python train.py --n_layer=9 --d_model=384 --n_head=6 --n_kv_head=6 --head_dim=64 --d_mlp=1536 --vocab_size=8192 --activation="geglu" --norm="rmsnorm" --norm_place="pre" --norm_eps=1e-05 --positions="rope" --rope_base=10000.0 --rope_fraction=1.0 --qk_norm=false --attn_scale=0.125 --bias="none" --tie_embeddings=true --parallel_block=false --init="uniform" --init_std_qkv=0.0333 --init_std_o=0.0333 --init_std_up=0.0333 --init_std_down=0.0 --optimizer="muon_variant" --lr=0.00654 --lr_mult_o=2.0 --lr_mult_down=1.5 --beta1=0.95 --lr_head=0.0054 --grad_clip=0.5 --warmup_steps=200 --schedule="wsd" --decay_fraction=0.613 --decay_shape="linear" --final_lr_fraction=0.1 --batch_tokens=[32768, 65536, 98304] --seq_len=2048 --doc_mask=true --train_tokens=457600000 --steps=7642 --dataset="wikipedia_en"
MLP neurons of a small language model. Each row is named by its layer, matrix (down: output weights) and neuron, and shows model dimensions 176-271. Each number is 128 + 32 x the weight over its row's rms, rounded and kept within 0 to 255. Numbers have three digits each. A neuron's up and down rows have the sign that makes its largest values positive.
After each neuron's rows, "fires before" lists the tokens most often just after its 100 highest values on Wikipedia text that the model never trained on. A number after a token or word is its count.

L5.down506:129120165093088174126106187160129080091076165175162064200194063142140118122071146125125144160117165164182055157140093118169098149104110118117053108168208108124107197104160107118134146155139137140141147119115129143110152079112136141133097141153053170140123135177119132173118112161135176109
fires before: " |" 80

L6.down425:103142147091183154147115067178147125125115088134139149147173112150159164134113114108144141126096131140112145108152147049117091125099146142182090137126079111148086173150159112093123179101119146125093140160106129131148127138160133110049219106107130128101102128128095160065131127142147108173
fires before: "-" 68, "|" 17, "\n" 11

L6.down712:143171155143103145057089098142117166109076144109167102101130129094176146022125100114105141185178171091162096080159123164150092112146125200132137185148111158115086144143144163113166103055142089157119108098131159131189118128127100148113111202162136098130153147151112136126102165105138195134
fires before: "9" 59, "8" 26

L5.down426:136110077147142116094120087101072163156105089166158165134139120105186117167111099149130103113094173172104142163140161174081087119141150128112124098111123168135141147105174166148143106118191114098139145137090171140161214087142034170119160130096129111170095110129108121122150111106145130162
fires before: " |" 32, " " 9, "|" 9, "7" 6, " none" 5, "8" 4

L5.down1009:163122141142168155104185134133158166118160093172165110198106121131146097146159163147119073181106076149145120117165108118119141105144098132065170115165105185076120136123099099135131173196111113171114125117130166150139096137137164119140099087076084151140144128113143230174092076146153134073
fires before: "\n" 83, " |" 4

L6.down1214:158169175128118145158182113138149151135132108166065069147109126176145092145130182089160132102097097129128131143109140102089108150090119089118069139108151223148162124100130105059132158164132059136083114135161125137128111154107110115138137085140133159066138109162200122123099127155124133154
fires before: " |" 36, "'" 19, "." 8

L6.down219:162128136069138179131133131109141181131068134114092153108086152178175101114171079141145139126105163077091093116158175118091139102154100133077133188091107162157159105147132136070142160109165163152128152122132155126068154144129139178118122148156152193110143095107106132147148115153130135129
fires before: "," 39, " and" 14, ";" 10, " |" 8, "." 6

L6.down740:131117111062177127159135152105138090159154124104117140127131125135158112092089131103105167153132111150105102170141191095090147114107141111125103184205125127106102131194119156140178143067147114115145138111102210118167146139153105122075129145116154159238135156130192162134126151072128175158
fires before: "2" 20, " (" 17, "^{" 15, ")" 7, "q" 5

L6.down897:161151114150127078161160192152153122118170100176124176073113173146134127128083139092157108141106139105163184083156153173161132129140137139131102104096151146109187097156141138127169115097132083193124107094125156130019128155120115157087149125130143134141164134158047136135153097158136156114
fires before: "2" 37, "3" 22, "1" 9, " T" 8, "4" 4, "ir" 4

L6.down1188:173114082101145093149115133107118178100131160155144163131179102098121139096115153148130118134071129094194113114057128138165051126098156152146062104159094108082085121071137097115145104119131124106118135186208173114147133138117079156135115124122133091096139097207128133153161161149114173108
fires before: " |" 58, "s" 9, "ing" 9

L6.down106:132042107166080145104153097165207162093209171147173226111148154092089125146143119166155148123187166142122076131142144130132129170120117054120101145102120131205115138154113067090136202146174103145144113077179199083159175130123153158173080155135111147161144082152136107072107128161107156199
fires before: "s" 57, "." 14, "ist" 4

L6.down718:157107139111184059169172120128158172185155116152149101156105145159130090170107185168098111074092147096130107172168097124193128199099151069142101153125176135163113087113140129122214078070151108076129218111059100092189123135137118200179096116127123158145113138177169136090131191152134148145
fires before: "5" 31, "6" 21, "4" 13, "3" 12, "2" 6

L5.down912:147131098096127126120141101139157154137155144068129099129126114133177092129146140108134098125111107175148134053149174100153141164091134118130168103151154080125129091103158057110164141177123147091123150110132143157189100172126127109110186159168128112152140088155121156137101110107143198137
fires before: "\n" 37, "The" 12, "-" 10, "==" 7, "===" 6

L5.down661:159183094138096137175119112198141151107127096089156164161121132149103087116150138139106083168212129127134110146152132118167126116150102094127102115130151070074122123122139058151063098130158156125178120153063134114128131131196123136148126138089171139171134152075070125096119135079106162117
fires before: "," 56, "0" 7, "2" 6

L5.down795:126123095092134160153131142123161124114187130073097208112144192147097066144164108123189088136045112095105109138093091166136161162113125194099147117182159110118113171115126098124136129111175095166120081076097185126158117119188118069064160134144189110163150150145118170141115091149154157118
fires before: "s" 88

L6.down1366:091166090106187077114131123182131131135170115090053133111051179152124094116139097153190172125090151136091060116139125117137154123082106134115134130178090090150105161116088165189068109111161172111114137102155123079120192143155154086116196140122128153161150100148092103104082098149109179101
fires before: "s" 91

L5.down315:115139078087138132140058141182138109172148163101162168073130112144089128086108135119132111157088117095138098179143115120176111138079182141116139186151176112076151148144111126079089125117104137101122103159172165184087168138124163130098140166147107147139185091106118198125147124192132107108
fires before: "2" 33, "1" 18, "0" 13, " |" 4

L6.down305:152134113126158150107143142148102089112130112088174137121107121152180153146077110117117113144123162070101151067135102143155075094121102175150071048124090194138157087178096150185160190099119116179110097084110148092108106131163145152175085128058157143159111121109073142145105134144086142158
fires before: "0" 56, "1" 29, "2" 8

L6.down792:103129125143083089141150128148109117094135101149209177148138158130121139111195177165137114128100141135155163155123149150141155113126145139132121166131193130162152122148098179151114087161100172146118144131115116177115119134164120104148118137139064112136128133141108143140136097152221087225
fires before: "s" 56, " " 4, "ia" 4

L5.down69:150116128152154093110118115169108145176171099054128092183085131143152142115084126146133138111101088097100076138185129149197120113126099184073020105143097118136112147099106134144167062105120128191111126096103150132049166129097087077111147146129127139174109141128110126133138101157129162125
fires before: "." 38, "s" 14, " |" 7

L5.down544:137082143111148146139156151159087170082085145092133119134101151157155064134107188122119117152129187105062064125104123139090165143071124108115144096153108153105128116150062142153127150151046184219107092132146106161094077102107115139103145133107132212147093105206147167035138177114135111086
fires before: " " 45, "1" 7, " December" 6, "8" 4, "2" 4

L6.down128:063188116150096127120122190119096170090086083120078131121152145169163106122124165125160181152103138059111098103140093148116097101106134118155134158130100093091106129136150141119087081109099082110125124100110110119184074121121089100117077107088109132111150172097148118132096141118068143163
fires before: ")" 38, ")," 12, "^{" 11, " km" 7, "})" 6, "/" 5

L6.down269:107102118080139111126117167154129095166104089157157107150116112101159097144148075165123163140124039069217066118163155126131184085135065154171084076122166116119107116134137117128220052127071098178057125128130131107151183174141082100109135130143149158162146091116103109101111067161103119099
fires before: " " 35, " a" 12, " the" 5, " $" 4

L6.down1468:171109162086111124075140140079114112124131158126139115107137175156151091141164117100130080101104135143131131106167115130140129120155117103131108101124121177082065061095161167155154115121128188173090115103140130104132078120169098135135177093107150176074107167140161125129140144160093158127
fires before: "2" 36, "1" 25, "3" 14, "4" 5

L5.down846:112170114180139128172142129147188136170130112092094094150148114139167158156156137180156227162093092115146090100145164100161155090158181153083097119190118116143079127123091136154130186078145086095100138121111120095167155132170105122163121101119156139071158067149114091105140133117088213120
fires before: "9" 35, "8" 19, "7" 16, "6" 12, "5" 6, "4" 5

L5.down1245:176101121121173228120102114083097112149083164120143097069146096127119184142117145106108163123118158157094147132126149149173131055190094144133093147157153090110155131154128110102138120124171125110131136169154119107140089171122194149138128067086094147134142157080161104089121110183108131101
fires before: "\n" 98

L6.down854:078110104157112126156136156108163153129148132093134146076130122161172118159147109164121132139103168049069095148141106142101136112193098093135119107090109144118175142153101164140139135115146125120142145097106097156155114113147106149128080115154118102139130165115118152139191124189166118111
fires before: "1" 16, "6" 14, "7" 13, "0" 12, "2" 11, "8" 7

L6.down126:158088127120113095118094128127100131106104114061134126129135138134173100115125153105140153069110127112102166096113107101115117161152176107146119121109106119127198093118139161198162180088158054130057152122107103071136122161117104099066178089076087147092121167159130142084131147136098100109
fires before: "\n" 31, ")" 25, "." 11, "," 7, " |" 5, " " 5

L6.down846:157143168146161169110093141204101180124116137108118083126188116164095148072119077102165175138185092131145134072128141110124132198082142112167104074098091142129129110096126114136121074076130122130150070115135131168094124086086129112131145149132124128125118135097114086140163134150116131141
fires before: "%" 33, " |" 28, " mi" 5, " " 5, " +" 4, "\n" 4

L5.down334:112131081146123172109165151125109174093130107157088140148166165104149134131150033114105127136141106168164138114094150185150166115098111138162152077108132103138141086167104148094120166146124123153084150182161125193150160065099106149126186154085168173108073126188133150102134160115079100198
fires before: "\n" 59, "9" 4

L5.down1164:135114169137098148170089225096089159145172111176140113153102118061135075130153114152060193170114117145141206120120116154115124136117218136134160080135193176116132178181071111102158052143126154178119159108130135115164178079139131136106098130124100095114194149137175133108072161147089106127
fires before: ":" 27, "4" 13, "0" 9, "3" 8, " \"" 8

L6.down1257:146102062125155125090169113088155128133146134096132122160160119135138146136114096124103139118108147144136100164153123109127115099142140146156132131158110090165148137167163172146151121167177208122121130099132175134119105162143098118161097020099109156124152115160177107159099108025106137118
fires before: ";" 62, " |" 17, "4" 4, "1" 4

L6.down254:160130091071120152076094148157093133130184152070128111086143134123197147091127101154151175112082191166148128154180160189126091134108091122111085132127127129115080143138171145128170079164124152182093113157124138093166168234145137102142079180102136193119099155127145143141127128133154092142
fires before: "3" 15, "0" 13, "9" 13, "2" 11, "6" 10, "5" 9

L5.down760:169100161045172140133112116114112099129158188111132145094140107108143158136113128158134080129121123166094165099148087146140061151074106099145105146076151117158074084107088161097120073124116100165148139149121112081129120153151152110093157101108116099105105165166156142127162098147105094088
fires before: "0" 32, "9" 21, "8" 7, "2" 5, "6" 5

L6.down162:179113100143122121102134189148120111130124137102168108125129137116146119095144127153052101143120143112083121117111118112155147072173130110105104058098168198135120169215139085148152186120126112130141156141120132142134224106121108144119139180117143134159134099104112142184211167202116154168
fires before: "0" 42, "1" 15, "3" 9, "4" 7, "5" 7, "8" 6

L5.down170:139115115142109155127073112093105148147094092169172078121181031077171059125158185140102145086083114107050107148047177134078163141176125150111101177126062133150123093120101180125133123115035099163070085114081165133093113183141165103130151101126115059103175141167106142156148161102103112141
fires before: " |" 38, "." 14, "–" 7, ":" 7, ")" 5, ";" 4

L6.down935:097152164090091113186154154145159149110090138106163186154090131118112157141153136082141154154103112083097119140170179156160142155122116132169145091196140188158118161131097133088138143129152171145122124118129121149072129159114147097109159085118117134124124087181147120156163148153097100172
fires before: "s" 64, "ed" 7, "es" 4

L5.down1071:091093115152189159187100176181156136144063112125117179115185160093057137110193130132115060177156101121103095117131130181051138185101102141157123183115142135105122158086093091116125092130122128052168094163212098116095114106100123131122142086120128073095127127122134130144179101128206120102
fires before: " " 38, " |" 21, ":" 6, "})" 5

L6.down912:081135124159058142163120155130121150134067150112100091088186128110147094107104157154138138113132138149088157115049107148096091096094178116156102054153083113113135215080119111095092080170128083096077119129116165113112151096094076121170085144139178163133101182150152113135110109150096114158
fires before: "2" 17, "born" 14, "1" 13, "pen" 6

L6.down1077:189126120148146201132155180178166163164167099146123213058137158162161102137109061141115072175106173112165163112148144156152135140124180136081113134116152167156148101150168147132146109096135147128113199119117091086096183116159128209155147138124106145170118129159110139134095118174105116115
fires before: "4" 57, "5" 24, "3" 9

L6.down1387:061087149147204098120126157144125175155128178111105128144167096127120143110137151110151112125124143099168131151081110135128129145160134128097118141096090126169172118085145114125115095079106156071161132181150117169100111144127143148142131141140124141150159145156126074144119091142156138091
fires before: "." 21, "," 18, " to" 11, "–" 7, "-" 5, " by" 5

L6.down170:116090090083092094115148111141134122148129058141187137142118118100067140103100065154145106170139136115138126081082105186177106143167113149106139080130171110176102110106149150129111140148207089143119139089142147133076119050142131153132116092120131161122144062161073117102158113140093153151
fires before: "s" 88

L6.down390:175110116112117137087154150152154168128070130089151149105134097182165144110129123090094103130089185127119138113072101145143067127139132119115117071125105123126143093095119142143079093085148067122065129137108152194127097158144106098114126102116163124102091119122084107192085106119081131091
fires before: "4" 28, "3" 22, "2" 20, "6" 9, "5" 9, "1" 4

L6.down659:152076110134091147110105096104095120147146152104135174165159104120056103059149147080143057143125132160130118177098103149158190135109108123089154096095114103123150107088122153113119091153099082170130126167188062093091130131149139133153160131138121173114087142103097111088127195156148150146
fires before: " to" 18, " than" 12, " of" 7, ":" 6, " with" 4, "ly" 4

L5.down1069:155135139138182149110117117088159152164059107107135073170165141106085160137165151171109128136184115160133132116141170177126172203129128150051166080103110169183104136100131157165112112111117143182108106128099129144163122132082102134098095121120120151156126132130137099192149172156185186118
fires before: " |" 22, "1" 15, " " 14, "0" 14, "2" 9

L6.down537:149129104097171080081104165102135080112124187109154139140132149190136088153124094146160128177143092085161146142157195180158081069111101064159120183089103104169138162042077119140146134123149115070120142118121098118138186101099121114130069155158141140114169057146138183139137081221124076120
fires before: "." 35, "," 21, " and" 9, "\n" 6

L5.down455:165102095063065112123128082121126143122144166117053169088165113139116135076125004138132124151146103195106110132189157052121175122079183108166155110080152138210144102211073090123121183137166113108093135099135091133124127054121111164113137080120126103117088101120099146111102138112078166116
fires before: "." 24, "1" 16, "7" 6, "2" 5, "3" 5

L5.down131:166128153145121133178144145139118109125156170165173087184109185095156131152126170130189135135139097103142155091062154097095065137134165151145117119171087110095119153130146130125077155143085134224151197124150113215147156132147122106135112115158108088133147111106126125106117083130082108111
fires before: " |" 32, ":" 30, " " 4

L6.down581:150118168131077168112126114174120131143157090127122131165114120151150110066157130129089113173160133125167093121115184124146163139128093135100122118139186181139151191116100151130139168127105114133154185067128118137118113153107140207072105149073134193106102140158132187125119192104166131163
fires before: " |" 43, " and" 8, " " 7, "\n" 5

L6.down127:187126120128153188111109116113149111108132147094055115132123125124104120123159090168120150110112178117154134164128072099131127096101090158172103165160136121136176134161143151131106129112099144178110148144140157144116065050078127162099122119149075097155137136198119143172137094132093175056
fires before: "." 23, ":" 15, " \"" 8, ";" 7, "\n" 4, "ed" 4

L6.down564:127131108168140125160122167137090157133126136119143142131089076136140065108164125197088112114109097112143136087170138173124165111169080090073081103162124076142017161154139095132164112175181134162123086170173080115096090144142098131153113135118163106095199090181114119110128116074159096155
fires before: "1" 57, "2" 25, "3" 11

L6.down1403:074091145131152127142105161170118195129111143118158119179109071111160090069153159125174165062136129059107150092106161105089113148151114166135157148206082093124152190113110113144051114130147130219078096109144101135144130108116161103155160125101184125112127157107095139166062115157160133148
fires before: " |" 79, "2" 4, "1" 4, ":" 4

L6.down534:132166076082069155150143174117088149096115077133154140187073174072137096143092080129163131223082128082080143072145143068068132104071127119141157150096120127123093121076111079128162150182072111127125143112143101108186172131115123185119172163116159136107140090095106099158121165135052067105
fires before: "." 19, "^{" 15, "2" 11, ")" 9

L6.down195:150123146154099166172089151146173099193120172128129142099133095185133148155128145134118096129149151084210120109161156149167085130090102157123107096162166099164047079128151106128090133124101132149114107152110146059143147193133160124137103129120078179091101125115102120149146107125097129107
fires before: "5" 13, "8" 13, "4" 12, "3" 11, "7" 11, "9" 10

L6.down687:149171091106095157120162048184143135089106074126194119049205129156166135154153133097107107172066098142127140088106144186123058168142130154168151152090134155151153132135184110103094061102109126114103085144168127171135083162095157106085072078117153096100152135099104147122112131130118177105
fires before: " " 62, "---|---|---|---|" 4

L6.down814:142091106082173077108159114134072058102121120096108170097107063091111105165140148200154132056091180200058136109161164069113099114186103120124167167105100160131090117150117143165088108110150147145153115139102119148143158151083127083108144131161096098128123097060074076127103086140081086101
fires before: "\n" 91

L5.down186:126152112151158115104076094126120121151111104161170089109144142154086164128126141135125074164135159147141118119157142158108189165144157076092159097069129211106074133081181190140176107162178112102091110164158112151065109121056147121134152085127133151139165065129090077100124145154089131181
fires before: " |" 31, "." 11, ":" 9, "–" 8, "′" 8, "2" 5

L5.down993:140104145129132109086107146137139123105168142164122117165150109136149142092138165036144108150104135141099091128100136119180140133128151113165070173165134144135120109073160143134093173123125158109091112154097150125151079241150132181118134112146155169083084148151099135126177145150117113127
fires before: "\n" 31, "The" 16, "-" 8, "===" 6, "==" 6

L6.down243:138187086121177118103138121121137142107114109116128176143095063167181119145130075068107141130127174141168100159203135147127093110148183120130165174136141091166144085170117170142132153161082163140111114105182119117099136173155065157168116128147119130114086130084186073185154207153112125150
fires before: " by" 15, " of" 14, " in" 10, " as" 8, " to" 8, " for" 7

L6.down1186:107221130115156130082122051077120128112154110118149106107126177143105112139147073149157158161165140097164126096153127138118109092104112133133120136179159159104111145174126110114110186173137124172142143131153169176135129113148139105140127129168110166117126098127105094092175116125152164178
fires before: " " 39, " as" 8, " in" 6, " \"" 5, " +" 4

L6.down734:152200103067137129166149104111178154210143123124122102175143184102158040083121099163075142079163158157148115155127115074085141102123154161132108122161055101150124158136117068083173117143088113058156112093116134180168148153149111140169141172139114153097200128172113175131109082130152094119
fires before: "-" 83, " " 5, "\n" 5

L6.down642:101103117140108151123210148165154176106100194127104104116134083170128101103109098112095108147169178122103119144128090157114090110212131139138110138118125069120121133131142099131134096182165131153085070167115159119123129087170105129139159137113140129172169087197092144151123162126100137179
fires before: "6" 33, "1" 27, "0" 11, "5" 10, "4" 7, "9" 4

L6.down1060:186087124120061115113169126133143133186254098144156136119110148130152154158118144100089109089097100037163110129139096140106115165155114168136148155109119127092162151054209176116203086174144140126161099153154098140128150139131158149108098142172166134091190144170139192066066106125174135143
fires before: "1" 45, "2" 33, " |" 6

L6.down1021:208155172112180167143183141092169126128086131099101122081114083127162159113172120131154139107125139131120163135122146181153133160092108135188164143157097109165093145178110146159081153142188090127114162154144094124147130169120128071131161092154132142129068141172133123166105106119165167131
fires before: " with" 37, " to" 16, " as" 9, "." 7, " into" 4, " in" 4

L6.down246:127143101077122132139116139150145192084148104140137125107161120094122127208102146129194129146132151163122149088150078105181124176107101133076105132135119148100124140094147071113150137095155121185106117192101169099176177152156101173084120124140128164173110168145121217121133080127146155142
fires before: " |" 66, "." 5

L6.down46:116079106142043114135101114122139178138089127168148085140074074112180143104125137101152112153106160155133109101159171094149083138170126134088135120094178089148120104119096152087150151152150120134099113104124161136108129060170135121152171153130135123128102124125089165148135134100144116127
fires before: "." 50, "7" 10, "9" 9, "1" 8, "2" 7, "5" 5

L5.down690:164071136118129161114106134139169111131126097131160158148157103093109139105162090143128141107111137125118127081172163130061145134132113116187143145089176129066137156191102089118083101139162103083102092090151159131110112136190122139125177124180129172091153143150097198139090164114145181108
fires before: "1" 46, "2" 11, "0" 7, "3" 6, "6" 4

L5.down747:141184136133102040111116115158064100124145118130137142163116143123121156135133070095098125180128123119183203154088103105138106219109081169093138125150152167181142159147116030143133109082167108082142136101134164137155193131126156055153086106074079109189057168132027097182156115152169122143
fires before: " of" 48, " a" 8, " the" 6, "," 6, " to" 4

L5.down1243:121135095089090127155147102161116126132079094141196128085133151137152125180108137117078093145136150091140029069125115118114104159184120182167130089092150174201146157152143127048127158113111124100069088148154129140081120110146129136160113124174165112073171177082086126138157108109112084117
fires before: ":" 43, " •" 11, " Time" 5, "s" 4, " Density" 4, " zone" 4

L6.down378:190141126137208128125076151128188114133095104160151154191131112102094094101129134114158120136112143211126115149134118120196084116080079091149188144122149140126154118122112110117131117092153089177131135238139130128100158119122118154059125114164107137143134086122141122132112124058161108098
fires before: " of" 27, "s" 17, "," 7, " for" 7, " to" 6, "." 5

L5.down1142:092081075146140081084081105076122149165190138104231103124113105119147185121185101185122114208131159166117091124123058077133147108113154111142213180160107136105114127173143138119150097073134129151134130159189214170100147154118135142119112142110078111156159146091118178168171129136165083189
fires before: " |" 26, " to" 17, "==" 6, " ==" 5, "0" 5, "s" 4

L6.down334:175115119103076082144116081108142114160127126173164163151107146144147178130131146125215157116130099189144109163170136117101100126132126119102166123175101177125093121160123106106128083165166121133113195193089126137155093139161150144188140146104113105101129115134144159089155199127133115110
fires before: " |" 77, "\n" 8

L6.down713:168152141075146190122122098119149112163167068144127139154134164106146091109120138126142159117136135133155160103067124071130131108127090080098153198127126167152129121118108152090095163104141124165068097113100115170146134125169092123145118153144123089097100123187125094127108187177050136109
fires before: "," 16, "==" 13, "." 11, " in" 8, " of" 7, " and" 6

L5.down1528:106120138124110141146118195097164130107137117113145124121147118027143104133122113130174130212100067121070115165144137153197110156091114129123155170110094184090111111136145124155124107109136143149110122134056155153114094122098132059142116090103133138124143146097097160124085108141114129196
fires before: "s" 38, "ed" 8, "es" 4

L5.down1390:055156117056128158113177132085078171100097184092117135169144125136129109089090093143100137121123127131110119113123149156200123128143154118162125163109199125111143171108142113121120109173109093130163134142148123154169078114115121108155145104184095109119202112033121105173155097094116130128
fires before: "-" 45, "\n" 16, ":" 9

L5.down514:129142085187131135161096166128093143171139135114106107160117113104141124101167074161168120163120142063100102099176128091145151179122106204115111098083136157176174115216061086122137182120131124152079094111152126143154128123090159113102127112095098094089114117105126165101136178088089164115
fires before: "\n" 67

L5.down578:105169161128087175156099131085072131097155115140130148151153185157170144157156126111107145141129070076140098079107154114147108098104159132131109112133100150122109182137141138154130132178134125156076090135121197134182141220092168224099128099104145063159111147120073154178107142100147158182
fires before: "|" 47, " |" 14, "|---|" 8, "|---|---|---|" 6, "|---|---|" 6, "\n" 6

L6.down625:159088135151163122118128127069177125087133097124164148121177113112148131100079134177142094154075058136160205104105136136170160145122135154119146098130116130107103136119126126167123143123163135040081160119078173133179137103155122075153205123088121127098141109149113112106147144112134102105
fires before: " |" 38, ";" 26, "\n" 16, " " 4

L6.down777:126095159072184107084165140116156158134130158132163084151153119176176103137155089121130064123109083121195132175117096154124144066131095110121109135124109093154167152151106109111115155159111184054120119162087131151140101147153168135130097070132113137109110134105109146159111119139138149168
fires before: " |" 23, "\n" 14, "." 13, " –" 9, ")" 9, "," 6

L6.down1012:100143163121145085100100200102138082045143131120127154142101104085178090149097130093178167118104128117140175116166148140158101150096157088155088141089111143200087144165150112063114144145167131066141094134115119179159114188091129145172127173109104172138142085160170166135077117131150110165
fires before: " " 49, "ed" 5, " to" 4, "s" 4

L6.down86:132148071099155059123114189112103163111137133177119181085186111117106111146086156069123123104134159089141153143088170118151104074087131092140137083126211099121089172157139125168185102130122158133183166140115134078105124121072100127167111089100141145179214094092113110159107229109165143112
fires before: " of" 50, "s" 6, "." 6

L6.down900:177067168075135161128121142079132193098113130129066131116189132106121169113080163076161084102172066142149143127113095097097170120182110124139119176127186101119131147134140089058148130134082119126145087121063163113137120112131072101173115200151169178142100137159180150123077086062122114094
fires before: " States" 27, "." 23

L6.down1013:184147138148168149092133154194172132148086153105168163113110123091122109099170152166112129115071129110157132066146131160099097188121103140077118159122120139123127099106110151091198102094136157151100159112162113133145155174132071103141168119157124099132168148099117161113143169131107077169
fires before: " the" 43, " a" 15, " Pakistan" 6, "in" 5, " re" 4

L6.down1509:138156114157185176086113152094133134108149077158152129101145166143170124109150188144189080144188139102154137138137099124160096121082074143162138081130108123140096139171183203182094190121138133092095163102119097146098147127093110148128130151113073138128113152117158181124137083168125095122
fires before: "," 42, "." 12, " of" 9, " that" 4

L5.down454:151160156137072129098150083133130133103088171121113178106123175080072093121122109114096146148128200092065082156049112187151109114128099100149108127076162093119111127155104096074193134122110109111137112100208132043107158153125123092061149159176109128144174137165148126171104151158091123105
fires before: "ed" 34, "ing" 16, "ment" 11, "d" 5, "es" 4, "ement" 4

L5.down563:131150162163126148102115125130124134115145113153166107203179138133182147108113128142128146175126135088121126130086103099084168165124111151156151122139098156142060095165129084164125158159134109126149140131102141170139122135150091113068148149116198142105167077155108095142149123121135124131
fires before: ":" 65, " •" 8

L5.down342:136171208147130136127141128073110093185085107146171105168135129144140109147159163176107126135165151072134130173119140147129188136139123150155142118091153096103200164101138116138174140096175139091088071164114103096108113164137130109106152129140206111131048141113178158155113148093128148155
fires before: "2" 58, "1" 36

L6.down267:086165137054128119103175184118144134129215124196073131130136119161145101139082092149115148119153124081128173168122131071163161081086118086125131101141129134125090137096108098133104144146169139123089090138151083166078070153122151132089095211130159151129123113195139149115141136109143190098
fires before: "s" 24, " of" 10, "st" 5, "anda" 5, "ive" 4, "'" 4

L5.down1282:117145158089136126111137094087158158117132141098092108150119108151039136075104153079155036141085146120127171115141122083158155167101102118165158148089090198105133168170129202153096169102098145106087144131161123092097090111105162128164182111137110126100161120154136138071171125171132116126
fires before: "\n" 58, " " 8, " |" 6

L5.down145:093154113068162116158107144123131097188170112143126135096147106138102157161154150101126114089012120113137126184131135122142084170128097181175082167089112105117113170148153165163176130127108133098112104119184120117074132134083128139140105097093154111110152139146144133106081098178185127133
fires before: "1" 52

L6.down1017:144088118088121144152122108139159108166172164169105116126149168186121144148102099111145119146214133155146141126123183151134130079144091169158114087144183139111166117131108104158098153114135105150075140149105148093136121128168163147163118164101079124134109214162143136136110143154095129155
fires before: "0" 54, "1" 22, "2" 14, "," 6

L5.down897:147113097118089130093131123174082075119100135097131081126126130142160126143155146174110102110120136148170130139122117153160146120112131135126135164166077105104097169151122114096109139161089110056133112094174139195116154120143137127091150161127108095164106123172067154120078148188188166103
fires before: " of" 21, " to" 12, "ed" 11, "s" 10, "ing" 9, "," 6

L6.down337:169187124081137163108120174103098081133056112106120118115108078082077118129109161135115131135138124106172122099127095178142181113131112140147076126137146197199138130101149096077128141151118111111123041117164120076099139121128091098179157089139104144141178136122164114088100182134118181102
fires before: "ed" 27, "e" 18, "ing" 14, "es" 14

L5.down489:109093173177108143122090108077080103125115141153149174166150101139100111082118132136068130129100126123093153125133178093152149035115102109161092050140055110111107140132130166077156097154111138158112177100185101173093172093158170141129160119145215097124124157113177111103126068158138098133
fires before: "8" 23, "9" 22, "1" 17, "7" 11, "2" 7

L5.down16:137135080123136208141108106103151126128124152085143132178133106135147103132119098099127131153078126110138155106121063139133128122164092165115106109079074102150153129119106127112109195120182162122130079104189199169173148165133171106130102160151119093111118059083087109167095093119119140137
fires before: " |" 33, "1" 18, "." 13, "2" 5, "9" 5, "0" 4

L6.down1121:127124139135190141154123121182160136129129066142086168124166080177135107104115109102162146060118104137033184122064118116137122150110154099148086167121086072097090161077122134110128122097170109124119155109169120118172148154146129112146093114129171103092141146186138130128103141130129108107
fires before: "s" 49, " the" 6, " " 6, "4" 4

L5.down1296:112130123091136069132125142145127107067131090098106183068160079157079121153156090077111089150100182097093124130183116147135150116148150152129143165095106154143130165093122115175138124104108111068105123144099128184104176147114068113074101132163153110104103076137047133186136115160110153135
fires before: " " 73, "\n" 11